MLP neurons of a small language model. Each row is named by its layer, matrix (up: input weights) and neuron, and shows model dimensions 32-127. Each number is 50 + 12 x the weight over its row's rms, rounded and kept within 0 to 99.
After each neuron's rows, "fires on" lists the tokens most often at its 100 highest values on Wikipedia text that the model never trained on.

L6.up63:49 63 71 60 48 58 57 59 39 71 41 52 46 36 55 15 39 49 66 50 36 73 43 50 58 61 46 57 40 41 31 54 50 60 54 55 35 58 30 19 43 46 54 57 35 57 60 60 50 56 70 32 39 76 59 60 61 55 66 47 62 60 53 41 68 56 50 47 49 59 51 52 59 46 37 64 66 61 49 52 40 37 67 63 32 26 51 50 52 69 41 45 57 42 56 37
fires on: "at", "h", "ame", "f", "v"

L6.up186:57 52 57 63 34 46 55 55 26 45 48 38 39 43 48 37 71 44 48 51 71 63 57 62 54 64 65 44 45 30 33 61 71 39 60 48 36 62 44 49 52 75 59 69 63 58 68 51 65 39 48 58 63 71 56 58 50 59 67 65 66 47 56 34 53 39 46 60 48 42 51 64 41 55 52 48 44 45 46 42 56 42 49 30 40 56 48 57 42 40 33 66 54 52 43 63
fires on: " the", "ed", "ich", "arly", " |"

L6.up255:61 43 33 32 47 65 64 60 49 55 56 67 43 60 49 58 43 37 41 27 45 49 54 65 29 45 41 29 80 48 68 51 47 51 59 77 31 45 55 54 59 70 43 61 31 68 34 48 54 47 48 61 46 58 48 34 43 51 53 55 65 61 38 40 42 39 49 41 60 39 43 66 44 44 24 44 63 46 56 53 54 53 23 42 42 59 48 36 50 63 33 55 55 59 29 69
fires on: "ed", "s", "ated", "ing", "ion", "f"

L2.up484:41 41 73 51 40 48 54 73 36 46 56 47 39 76 49 56 40 43 36 47 45 64 47 50 56 28 51 40 70 33 38 46 66 42 40 68 55 46 45 21 30 46 57 41 43 37 55 47 56 44 31 76 44 48 57 40 57 54 44 52 51 58 44 36 59 57 56 52 33 53 51 52 64 27 48 42 68 60 51 81 56 40 45 49 46 58 56 53 33 59 76 45 70 23 33 50
fires on: "ough", "use", "ly", " that", "ile", "hen"

L2.up109:59 43 59 30 69 57 58 61 36 62 56 63 36 59 58 52 48 31 32 50 61 42 47 52 53 24 36 38 57 52 54 48 70 57 38 71 54 54 49 43 58 68 65 57 35 75 56 37 75 47 59 61 64 36 51 44 52 43 33 46 56 55 40 28 34 42 46 55 38 43 50 37 64 29 51 42 67 48 72 64 74 18 53 57 54 59 57 53 48 50 51 39 54 47 81 58
fires on: "ate", "ograp", "ing", "ived", "ited", ","

L4.up597:48 49 41 51 53 68 59 71 24 51 53 50 38 40 62 47 78 37 66 46 59 82 60 49 48 56 32 58 42 47 61 40 40 63 39 52 39 48 49 43 56 60 74 52 33 48 81 24 54 27 38 38 59 42 47 62 60 42 71 61 65 49 53 47 56 44 37 55 50 37 55 33 59 48 62 55 59 58 32 44 43 34 65 65 60 61 60 38 55 68 44 32 51 32 55 50
fires on: "n", "u", "ic", "ut", "ond"

L6.up268:55 56 45 50 38 52 45 54 31 64 42 54 64 52 47 57 38 43 56 58 71 55 50 48 46 52 51 41 66 33 49 69 56 34 75 61 37 46 51 54 46 57 45 65 50 38 45 24 60 40 65 66 37 44 48 67 55 40 40 66 50 67 52 35 32 63 21 48 47 33 42 22 60 49 34 71 67 52 40 80 51 62 36 62 47 52 47 71 31 46 63 48 58 10 44 54
fires on: " c", " m", "ternational", "outh", " w"

L4.up19:50 44 71 48 67 75 61 57 40 40 58 55 60 40 58 54 48 59 20 48 65 33 53 66 35 38 44 49 76 50 57 49 80 41 63 42 68 52 54 51 48 59 46 59 51 38 61 54 45 63 55 55 66 55 61 48 60 58 39 47 55 64 53 55 56 55 54 55 65 37 72 47 43 27 27 44 57 42 41 41 80 50 56 36 58 30 55 54 28 63 33 46 27 50 38 60
fires on: ":", " the", " U"

L2.up743:37 58 55 62 75 56 56 43 54 51 48 57 33 34 88 53 45 53 56 34 61 55 38 41 53 42 48 39 36 41 62 42 67 52 59 57 58 53 40 45 49 55 48 44 47 65 68 55 40 50 38 54 29 45 55 64 56 31 49 47 49 47 43 53 35 43 50 43 62 60 47 58 26 59 64 69 45 28 62 43 32 61 48 49 45 51 51 51 36 54 30 40 38 36 56 28
fires on: "and", "ired", "hn", "ons", "ient", "ied"

L2.up380:50 62 53 36 53 32 55 63 28 51 54 38 52 62 58 37 56 45 37 60 61 36 42 78 37 51 51 46 60 36 53 55 54 64 52 66 43 40 50 33 67 49 58 47 39 56 55 34 53 64 35 54 59 56 63 39 57 52 50 47 53 60 38 34 44 58 62 49 44 48 54 50 54 26 56 58 48 46 41 59 81 11 33 47 58 67 49 73 43 63 43 43 63 45 61 62
fires on: "R", "ograp", " pre", " and", " in"

L4.up702:40 59 52 50 39 47 63 71 43 55 46 44 49 66 67 63 36 52 45 39 47 68 57 79 55 33 40 39 52 44 43 57 43 60 44 74 36 54 50 28 47 52 58 59 31 53 75 56 68 31 39 51 36 46 53 46 54 51 40 56 37 54 55 38 37 68 50 53 11 46 58 26 63 37 53 56 63 47 35 67 75 53 50 47 57 56 56 30 49 61 34 50 48 47 53 43
fires on: "fter", " after", "ile", " while", "gan", "hen"

L2.up208:41 51 41 21 75 47 50 70 47 62 55 57 68 61 57 57 49 60 43 49 86 65 51 68 36 50 41 49 61 58 58 62 48 66 51 40 47 59 53 67 39 52 65 64 31 57 47 56 51 51 32 29 46 49 62 49 42 69 50 66 44 61 61 42 57 40 24 59 35 70 71 48 37 56 66 35 60 45 37 49 74 55 48 33 41 55 54 26 31 43 63 57 55 24 45 53
fires on: "ed", " on", " by", "4", " up", " after"

L4.up524:47 59 27 40 47 43 41 71 32 56 62 49 40 32 47 37 72 34 62 37 59 56 40 71 44 51 46 37 35 49 42 42 44 42 56 62 47 70 48 42 72 85 54 59 37 65 66 36 49 55 45 47 44 48 60 57 31 55 38 55 35 47 51 41 60 53 56 45 28 50 42 40 44 53 64 62 79 45 37 39 65 36 53 47 59 43 50 49 57 68 49 39 47 44 62 36
fires on: "n", "s", "un", "ers", "ent", "ents"

L4.up540:59 66 59 60 72 71 45 61 41 55 43 60 56 46 59 61 44 47 52 52 51 42 46 43 49 60 58 59 53 41 53 81 49 39 62 40 49 47 18 38 58 61 63 51 18 58 63 53 54 48 73 41 60 68 49 79 44 63 60 62 55 44 36 38 68 61 56 41 41 33 53 43 58 43 55 40 67 52 58 34 59 62 41 57 40 70 72 44 38 50 68 34 57 55 69 62
fires on: "-", "/"

L2.up549:40 33 59 53 53 28 67 46 50 44 47 77 60 60 54 53 48 47 28 53 60 39 46 73 34 15 61 33 64 41 36 61 63 53 67 44 46 46 40 48 49 51 52 65 32 52 45 58 68 51 51 63 59 42 54 43 66 58 57 47 60 57 29 46 48 54 60 60 33 48 63 41 67 35 65 49 55 59 56 50 66 25 52 51 37 57 46 49 27 29 42 50 43 38 44 54
fires on: " the", " The", " who", " his", "The", "),"

L6.up597:53 58 49 48 35 43 37 45 55 59 30 48 64 48 65 56 60 47 52 40 42 60 40 42 45 54 56 44 78 47 62 36 50 71 44 57 64 42 48 45 58 58 60 49 46 79 64 36 51 41 57 50 68 52 46 38 48 74 49 57 73 40 41 47 43 32 50 45 29 61 46 28 38 39 52 32 50 62 40 66 58 37 58 50 38 45 53 63 35 41 36 50 59 30 50 63
fires on: "c", "er", "fer", "ary", "p"

L4.up675:54 47 68 49 46 53 40 59 34 59 63 48 52 58 48 39 46 54 43 54 63 43 29 80 58 68 43 40 65 39 54 60 62 75 51 47 45 50 61 53 72 58 50 54 42 66 43 45 54 36 62 58 55 56 45 68 66 40 61 65 71 25 61 45 48 60 58 47 31 41 45 16 54 59 56 51 63 52 44 77 53 45 44 39 39 62 43 40 39 55 62 49 55 32 60 57
fires on: " and", "|", " |"

L2.up659:47 64 42 66 46 48 59 55 42 41 40 53 61 48 58 49 31 53 56 21 54 61 43 57 25 28 62 46 41 60 79 64 48 40 39 56 40 48 42 35 47 74 44 47 34 65 71 46 57 33 43 68 41 75 75 52 41 50 66 68 50 30 71 45 40 40 41 52 57 57 41 47 59 62 47 60 65 32 58 47 47 54 63 40 34 55 47 47 60 46 44 40 56 40 27 40
fires on: " w", "–", " st", " he"

L2.up436:47 50 71 44 54 56 36 67 36 46 48 50 29 34 63 28 55 46 45 28 63 58 32 45 52 49 26 46 45 34 35 27 67 67 56 34 54 68 51 53 49 69 44 58 44 62 67 43 55 52 39 38 47 54 60 51 35 47 55 47 41 58 55 39 35 59 37 23 38 51 58 55 46 59 38 63 70 50 48 34 32 43 45 54 61 63 51 41 48 45 61 68 38 26 63 58
fires on: " con", " se", " r", " ev", " s"

L4.up25:48 60 78 69 64 57 53 52 37 59 43 63 60 54 50 50 47 33 31 28 50 67 41 56 40 52 51 50 51 38 29 34 42 75 44 34 49 57 39 39 43 49 72 55 21 56 60 45 41 53 57 43 81 66 44 54 34 62 43 62 63 61 70 60 54 35 36 40 40 39 40 43 51 42 40 25 69 44 45 59 61 43 57 53 42 55 45 61 44 55 51 43 43 59 40 48
fires on: "er", "c", "al", "ary"

L2.up322:58 51 35 45 37 40 62 77 40 49 59 57 51 50 65 48 43 35 38 60 46 23 39 68 49 36 42 48 55 30 55 45 70 40 54 48 54 64 33 35 44 48 65 45 39 64 66 52 63 65 62 53 46 53 58 46 43 53 43 50 58 50 34 35 50 55 60 55 27 46 38 54 56 28 52 49 43 61 58 66 64 39 39 45 49 56 42 71 32 51 33 77 66 46 39 42
fires on: " was", " The", " the", " per", "ord"

L2.up33:56 45 64 56 35 43 60 49 34 36 52 48 60 56 69 38 55 35 44 48 49 44 49 66 56 29 42 50 47 24 70 41 82 45 52 47 61 39 50 30 62 60 47 30 28 41 69 39 75 43 62 58 36 60 54 53 67 58 27 43 54 51 43 35 39 60 37 34 33 50 61 57 52 29 50 56 65 50 43 57 76 31 51 55 50 63 67 49 14 62 38 57 35 39 53 62
fires on: " (", " U", " E", "E"

L2.up7:57 67 46 56 47 80 36 64 37 50 45 49 72 43 58 52 51 57 39 46 49 30 46 43 44 66 54 52 77 43 81 64 47 34 58 59 45 43 42 47 48 57 55 42 41 44 47 53 52 48 50 69 48 62 59 68 38 62 37 74 67 61 46 34 46 52 63 41 36 43 54 44 63 49 59 41 77 46 34 50 53 62 39 40 36 53 70 24 36 55 36 50 71 29 41 68
fires on: "-"

L4.up150:46 48 35 36 53 30 58 73 43 63 49 47 45 52 55 36 58 37 37 47 50 63 68 62 60 65 56 51 36 60 46 35 64 52 40 60 53 47 45 68 42 63 69 46 33 68 50 33 80 41 46 48 44 46 68 69 48 50 62 55 43 45 55 37 52 38 57 56 48 38 56 23 76 57 77 46 41 67 45 56 65 19 56 46 53 40 50 58 53 59 56 64 47 35 51 48
fires on: " that", ",", " which"

L4.up691:46 39 53 33 44 66 50 57 44 74 42 36 73 44 45 62 52 55 55 54 64 73 37 71 49 34 66 43 49 40 80 40 83 60 54 59 36 48 49 56 33 61 56 51 51 53 76 52 68 51 54 46 54 65 64 67 71 36 60 53 29 61 53 54 24 39 48 56 47 66 57 40 53 62 56 64 64 43 31 42 68 52 41 42 46 45 58 45 19 40 62 59 63 20 50 48
fires on: "ed", "ost", " up", " ent", "ten"

L2.up67:50 39 42 38 62 56 60 69 29 53 30 50 46 55 63 43 39 43 59 65 52 59 47 56 41 37 34 47 59 13 59 59 60 52 50 33 44 44 42 42 52 58 58 38 36 50 60 25 62 49 37 48 46 61 65 38 72 56 26 47 61 37 43 37 49 63 35 49 35 34 47 55 51 43 51 55 76 69 60 49 79 34 56 37 42 42 69 59 40 65 58 60 46 32 55 49
fires on: " com", " L", " Rec", "L", " Y"

L6.up584:63 62 34 34 50 63 49 53 58 50 51 42 43 50 48 41 49 37 56 25 43 57 53 70 51 50 41 37 57 51 62 64 51 64 32 58 46 62 64 41 39 63 45 44 50 64 50 40 65 33 28 52 64 53 56 48 62 45 65 57 34 46 42 26 55 32 56 50 49 56 44 45 59 39 56 43 78 42 66 50 52 48 37 54 49 51 32 52 23 59 19 40 59 38 43 56
fires on: "ed", "er", "ers", "ing"

L4.up134:37 29 70 57 39 68 56 60 52 42 55 35 64 30 55 53 48 49 64 53 50 52 55 70 61 68 58 53 48 34 47 52 76 46 29 58 75 71 41 43 49 45 71 56 37 41 67 45 50 59 22 46 56 56 49 44 46 39 48 49 41 56 44 42 37 47 58 57 26 42 53 47 36 41 71 55 55 38 23 32 43 30 40 50 34 46 59 39 52 43 49 63 46 37 52 66
fires on: "ear", "inal", "ious", "ore", "ry"

L2.up707:65 74 45 56 52 69 40 43 36 51 65 39 68 36 57 59 41 55 44 18 40 38 34 49 33 51 57 57 30 37 62 42 45 55 70 77 53 42 40 26 62 72 60 59 48 46 77 65 50 45 65 67 32 61 72 62 54 39 46 63 55 46 58 43 60 43 48 54 65 51 41 53 54 56 44 51 60 45 64 59 41 56 39 56 47 54 69 52 69 49 27 50 51 45 43 67
fires on: " at", "–", "-"

L4.up48:46 47 21 52 39 30 41 54 47 75 52 59 24 28 67 51 53 41 39 42 37 44 40 66 51 50 27 45 40 31 47 63 45 69 42 34 56 61 60 25 50 49 48 42 43 52 56 54 30 40 21 60 27 53 53 45 54 25 44 46 45 46 44 45 46 32 48 51 55 43 55 60 55 53 56 51 41 40 76 81 55 38 72 54 57 34 57 59 43 59 58 44 53 48 40 39
fires on: "\n", ")", " (", "."

L4.up703:51 40 78 52 65 27 55 50 38 43 61 27 51 69 58 64 41 52 51 53 70 43 36 50 61 42 45 53 74 42 71 62 56 94 55 68 59 43 47 47 69 42 58 54 47 56 60 49 71 42 42 38 29 54 41 42 54 41 46 55 67 31 52 43 51 36 58 56 37 49 49 41 47 67 69 56 46 43 43 57 75 35 57 62 49 61 55 41 55 53 68 61 53 46 57 59
fires on: " and", "|", "arly", " in", " |", " of"

L4.up734:19 46 41 37 40 43 56 52 53 47 63 46 29 50 48 40 53 59 34 35 46 55 42 66 45 52 22 52 48 40 73 54 58 52 70 53 38 47 46 40 48 54 51 51 26 52 41 48 54 28 52 51 53 44 63 63 51 33 38 54 63 52 32 59 48 57 51 59 47 38 62 50 51 30 58 60 68 51 65 48 55 50 31 60 48 58 52 64 14 80 46 51 53 40 80 62
fires on: " |", ":", "g", "b", "9"

L4.up471:49 51 45 48 43 34 45 45 49 64 74 58 43 57 71 51 46 59 55 54 54 69 52 57 61 37 59 35 52 32 34 54 48 56 55 57 57 61 37 47 70 62 51 56 53 57 73 54 62 47 63 40 39 82 73 33 60 41 32 66 35 54 54 48 39 56 42 44 42 58 37 29 51 31 66 53 41 46 41 40 54 54 41 37 25 36 58 34 41 52 55 53 58 40 31 54
fires on: "y", "en", "es", "-", "ur", "f"

L4.up126:47 49 50 57 66 55 48 53 19 56 49 52 44 32 57 76 38 61 51 48 60 69 49 58 56 47 66 61 49 56 68 42 58 51 47 52 54 51 64 32 51 49 53 55 56 73 81 29 60 59 38 46 66 46 59 47 47 67 44 67 63 36 32 33 45 37 48 71 56 32 62 44 55 42 57 75 62 56 27 71 58 29 32 65 46 64 58 53 50 55 55 52 43 58 62 55
fires on: "er", "ic", "on", "ack", "ut"

L2.up709:54 42 64 38 51 53 62 56 37 52 37 61 65 69 55 36 38 56 59 40 39 53 44 51 31 52 48 48 55 30 50 54 51 46 59 51 23 33 32 34 38 55 45 46 27 56 56 62 67 58 49 63 48 39 81 51 66 39 38 81 73 52 45 38 15 72 43 46 52 50 44 49 46 45 46 64 70 47 51 50 61 45 49 49 33 57 61 41 33 69 66 53 70 39 52 49
fires on: ".", "W", " Y", "L", "H"

L4.up192:42 35 25 49 42 60 50 53 36 66 55 79 59 41 55 53 55 38 56 68 35 60 35 44 51 54 46 48 45 29 59 45 56 56 54 36 52 62 67 31 47 53 41 31 45 51 66 51 61 64 54 69 38 71 44 48 42 50 47 50 36 29 62 55 39 53 60 45 42 57 61 63 44 22 37 63 48 47 72 73 57 35 45 49 59 44 53 53 40 63 68 53 51 33 49 32
fires on: ".", ":", "00", ",", ")", "A"

L4.up285:49 43 68 62 63 68 49 49 38 54 48 51 47 37 72 52 47 52 53 23 75 40 46 72 51 43 37 50 74 44 49 46 53 60 46 56 56 62 46 50 54 66 55 54 59 52 43 46 50 42 49 57 67 46 57 32 57 50 40 62 65 65 50 47 54 57 31 58 66 28 55 59 49 08 38 33 70 39 58 46 56 22 59 59 52 62 49 49 55 61 47 52 54 76 67 59
fires on: " |", "ers", ":", "ed"

L6.up486:51 50 53 51 56 72 67 81 51 63 33 43 69 64 74 51 57 56 52 22 43 53 39 62 45 62 28 28 71 47 43 57 51 45 66 60 21 40 48 36 34 62 54 43 40 30 44 43 49 46 55 67 26 60 48 54 48 29 43 59 53 35 50 48 44 70 32 48 47 56 46 59 46 43 37 48 73 56 41 60 56 68 43 51 34 55 84 45 56 55 49 36 53 35 47 53
fires on: " re", " f", " c", " st", " m"

L4.up86:52 43 37 36 44 40 36 62 33 49 50 44 47 72 36 41 49 41 37 49 60 60 48 49 54 62 67 43 74 39 44 39 57 54 29 59 54 81 66 44 23 58 33 61 21 52 59 41 45 33 50 44 40 53 57 67 69 55 47 48 57 59 82 45 29 51 49 63 55 37 68 51 48 37 35 58 52 56 63 57 70 60 40 66 50 41 46 53 48 41 53 46 67 44 36 33
fires on: "o", ",", ".", ":", "7"

L4.up337:36 36 60 52 63 79 67 83 56 61 28 44 45 29 50 53 55 44 53 30 54 49 53 53 11 62 35 50 37 46 64 66 47 77 58 57 42 46 50 36 47 51 69 58 32 52 50 28 63 39 53 62 43 45 60 59 61 50 34 43 59 45 38 63 49 47 48 47 37 72 65 66 40 28 45 48 59 48 60 58 53 54 69 38 46 53 54 49 34 52 57 34 36 51 40 49
fires on: "ed", "ted", "ks", "g", "ered"

L4.up741:27 49 60 55 40 40 47 47 37 48 34 55 61 56 83 52 33 53 65 39 60 76 46 36 50 31 67 62 39 47 59 68 52 59 62 52 48 45 50 42 66 69 50 46 56 56 54 69 45 39 67 59 44 76 78 53 59 48 38 34 74 42 47 19 42 29 50 64 66 60 63 44 47 28 39 67 52 28 64 44 60 44 50 25 32 56 49 45 57 57 67 51 60 54 43 59
fires on: " U", "il", "im", "re", "or", "ed"

L2.up625:47 62 47 48 32 59 42 58 45 49 40 49 75 48 67 47 29 59 59 26 33 29 43 48 26 58 67 58 66 38 64 41 58 44 61 62 64 32 28 20 55 61 55 43 31 42 54 46 61 51 60 48 59 53 72 67 41 53 39 60 53 46 49 40 46 54 43 58 57 43 58 36 52 36 44 54 62 47 55 44 52 58 46 31 30 65 59 38 52 61 30 43 62 40 28 66
fires on: " as", "'", "98", "[", " \"", "-"

L2.up478:27 63 51 25 35 73 45 59 43 57 41 54 68 47 82 50 61 43 41 43 52 58 53 54 36 58 37 53 67 49 42 64 66 72 55 51 55 58 46 47 77 53 57 65 43 56 51 46 71 58 42 43 55 50 60 51 64 50 57 70 50 71 65 40 45 42 48 49 62 73 58 44 49 59 64 47 56 42 43 43 58 50 31 12 50 42 75 46 35 59 55 53 55 48 32 54
fires on: "e", " A", "G", ":", "ne", "o"

L4.up27:49 50 50 56 42 32 60 58 41 69 45 64 59 55 52 42 52 49 42 32 69 64 38 77 43 65 32 39 54 33 38 65 51 47 86 56 43 58 60 54 56 82 40 54 51 49 49 50 41 22 44 81 62 61 55 62 42 50 68 67 53 46 15 46 47 53 36 55 52 21 50 60 57 43 66 54 69 71 59 55 67 44 51 45 46 44 46 59 43 59 47 44 69 51 78 56
fires on: " |"

L2.up55:42 47 67 39 27 40 44 58 26 55 67 44 57 59 66 27 55 56 36 57 51 42 59 80 52 37 43 52 61 58 30 74 77 66 63 67 54 51 51 31 60 60 58 69 43 59 55 48 33 31 60 61 55 59 61 46 72 27 52 59 53 53 51 42 31 65 70 65 45 45 48 52 64 21 61 59 67 66 37 57 62 34 49 50 26 59 44 46 19 67 52 47 63 33 72 73
fires on: "\n", "|", " |", "ce"

L4.up587:51 62 61 49 46 36 57 58 52 37 74 56 64 65 55 32 26 44 59 45 80 53 56 47 58 41 64 39 58 43 43 35 63 63 36 60 49 48 47 41 46 55 46 47 46 59 42 31 60 52 49 39 49 37 47 37 56 37 63 61 60 62 61 47 41 54 41 43 54 68 64 56 40 44 36 28 44 61 52 43 62 38 22 52 17 33 69 46 59 48 49 56 59 48 74 71
fires on: "e", "gr", "g"

L2.up634:53 60 47 55 38 39 42 58 38 67 59 78 56 43 62 40 61 46 43 36 56 50 49 70 48 46 18 48 43 35 30 47 55 47 65 50 45 71 51 54 66 90 41 65 37 40 71 34 44 48 46 39 41 59 60 55 66 45 64 49 58 57 45 35 29 73 36 46 30 39 67 52 30 46 48 45 52 52 50 66 45 29 62 54 60 49 48 51 47 58 42 67 32 26 62 61
fires on: " |"

L2.up229:29 49 43 35 70 50 43 53 38 56 56 38 44 38 64 51 35 47 44 67 61 47 47 45 39 45 31 41 50 31 53 62 66 51 61 55 45 52 55 40 45 56 57 48 27 33 57 25 50 50 37 42 59 56 70 45 60 61 39 36 38 67 36 49 30 65 46 39 59 65 48 46 37 46 48 57 71 51 75 47 74 46 24 63 49 57 71 58 35 66 62 64 59 41 41 63
fires on: " In", "In", " in", "orn", "ied"

L6.up168:47 37 38 31 51 69 53 68 50 49 35 47 46 41 75 43 60 48 60 40 53 44 59 54 63 61 32 54 42 54 44 32 51 52 53 38 41 45 11 55 78 60 61 68 43 51 53 39 60 43 58 34 44 59 70 57 38 53 50 55 37 55 43 42 62 58 46 32 12 49 55 42 61 58 39 63 62 41 58 47 43 32 38 45 33 56 61 65 41 55 47 52 76 58 49 46
fires on: "os", "av", "ar", "ers", "un", "ul"

L6.up478:38 35 57 39 45 39 47 51 35 42 37 52 45 57 49 36 49 54 38 58 51 71 43 62 61 56 69 36 53 60 60 49 56 58 72 54 62 41 57 61 35 45 62 70 45 59 37 51 79 44 60 41 39 79 57 49 49 31 43 54 49 56 53 53 48 31 48 55 42 35 49 20 45 44 42 43 62 46 60 47 59 33 72 45 43 56 78 61 51 49 45 63 64 61 62 84
fires on: "em", "per", "ac", "amp", "qu", "er"

L6.up305:66 65 82 45 44 55 75 70 41 62 49 57 48 47 57 20 26 51 46 56 54 49 50 31 56 34 42 59 40 47 42 50 69 59 59 61 38 54 28 41 57 66 45 66 24 43 67 30 50 63 61 39 46 48 59 52 43 36 61 56 57 34 69 52 38 46 41 36 45 47 52 39 44 64 44 53 63 47 52 56 44 44 38 35 38 46 59 40 58 67 37 51 53 59 48 70
fires on: "ra", "pr", "f", "gr", "m"

L4.up248:42 60 40 29 41 52 37 48 49 41 67 51 66 38 58 58 24 69 31 65 60 63 32 37 44 61 67 44 60 46 56 75 50 37 57 46 44 46 51 60 58 42 47 48 54 34 50 41 66 47 77 35 26 70 64 59 31 44 64 50 40 63 53 38 49 63 47 38 48 31 45 36 53 31 63 42 60 58 61 44 54 46 41 35 37 57 55 51 31 51 47 53 58 29 45 80
fires on: "-", "|"

L4.up666:34 49 53 40 68 56 56 70 48 62 40 84 75 42 83 65 64 54 42 48 60 62 47 48 39 38 46 34 52 39 50 70 48 54 60 41 36 52 53 50 47 46 50 54 39 45 72 59 42 47 47 50 65 64 61 68 56 59 74 43 27 63 51 49 53 45 60 45 48 48 46 48 49 17 32 43 51 59 61 62 75 55 46 65 39 46 54 63 49 58 67 44 69 17 66 60
fires on: " he", "F", " In", " m", "M", "In"

L2.up451:59 55 54 45 65 44 65 56 37 55 37 75 36 47 65 51 55 53 12 46 56 59 40 64 50 14 53 51 46 54 50 59 66 49 49 51 47 61 55 46 61 48 46 51 52 55 51 44 52 48 55 38 62 33 62 48 56 51 66 58 49 61 49 51 48 61 51 56 51 62 73 55 48 37 43 38 68 36 54 51 64 27 69 48 49 59 45 53 31 51 57 62 43 53 54 54
fires on: ":", " December", " November", " April", " February", " July"

L4.up73:29 39 77 39 47 21 36 62 33 66 65 44 35 45 43 45 41 52 52 46 82 50 38 63 53 54 38 35 56 41 54 50 57 50 70 35 58 58 64 55 29 48 45 58 44 41 73 51 46 42 58 69 59 55 52 66 51 58 70 50 42 60 65 41 43 34 37 56 47 20 40 45 60 64 39 47 57 31 69 44 61 37 39 45 51 45 59 56 46 53 61 58 51 45 57 43
fires on: "|", ":"

L2.up538:51 63 44 55 39 80 29 50 44 65 50 35 67 58 69 64 40 56 43 56 37 46 43 44 41 57 46 42 79 45 58 71 63 48 58 53 41 61 45 42 41 43 48 72 58 51 47 49 55 61 63 53 66 76 58 64 47 59 38 63 47 51 58 36 31 43 58 51 49 45 53 37 53 35 53 52 78 47 40 22 55 51 50 32 37 53 67 14 36 57 60 48 86 55 25 50
fires on: "-"

L4.up49:56 72 50 49 46 35 39 74 42 66 48 59 71 31 68 62 62 45 28 36 43 55 44 39 61 41 44 35 49 59 61 37 59 45 54 48 37 74 34 41 50 48 56 58 30 60 73 50 49 52 31 47 39 43 77 54 49 34 42 54 66 67 70 43 43 42 61 70 17 53 58 34 65 56 61 53 58 61 42 45 41 43 70 41 58 54 48 47 51 41 44 61 35 14 46 64
fires on: "n", " him", "am", " also", " it", "io"

L4.up483:30 44 52 45 53 72 56 37 27 41 29 60 38 63 53 43 37 50 32 50 61 58 30 40 48 53 54 55 49 29 68 58 55 81 53 45 60 60 60 40 46 64 52 65 39 74 65 57 49 54 58 51 32 55 68 41 78 42 44 39 49 37 47 33 34 41 50 47 42 45 50 52 43 57 31 50 54 50 62 54 55 37 43 61 66 53 68 57 37 57 63 51 59 49 45 51
fires on: ".", "d", "n", "\n", "1", ","

L6.up45:36 52 71 28 47 50 43 47 40 58 54 61 29 44 44 32 54 58 22 45 53 50 43 44 60 46 51 44 63 52 62 65 59 58 55 56 54 59 46 34 72 52 57 55 50 43 55 48 50 46 50 55 41 33 65 60 55 44 65 68 56 69 28 45 40 64 38 42 79 63 52 44 57 57 48 51 46 50 36 43 46 28 46 49 31 07 63 35 24 58 71 27 36 48 47 26
fires on: "g", "e", "j"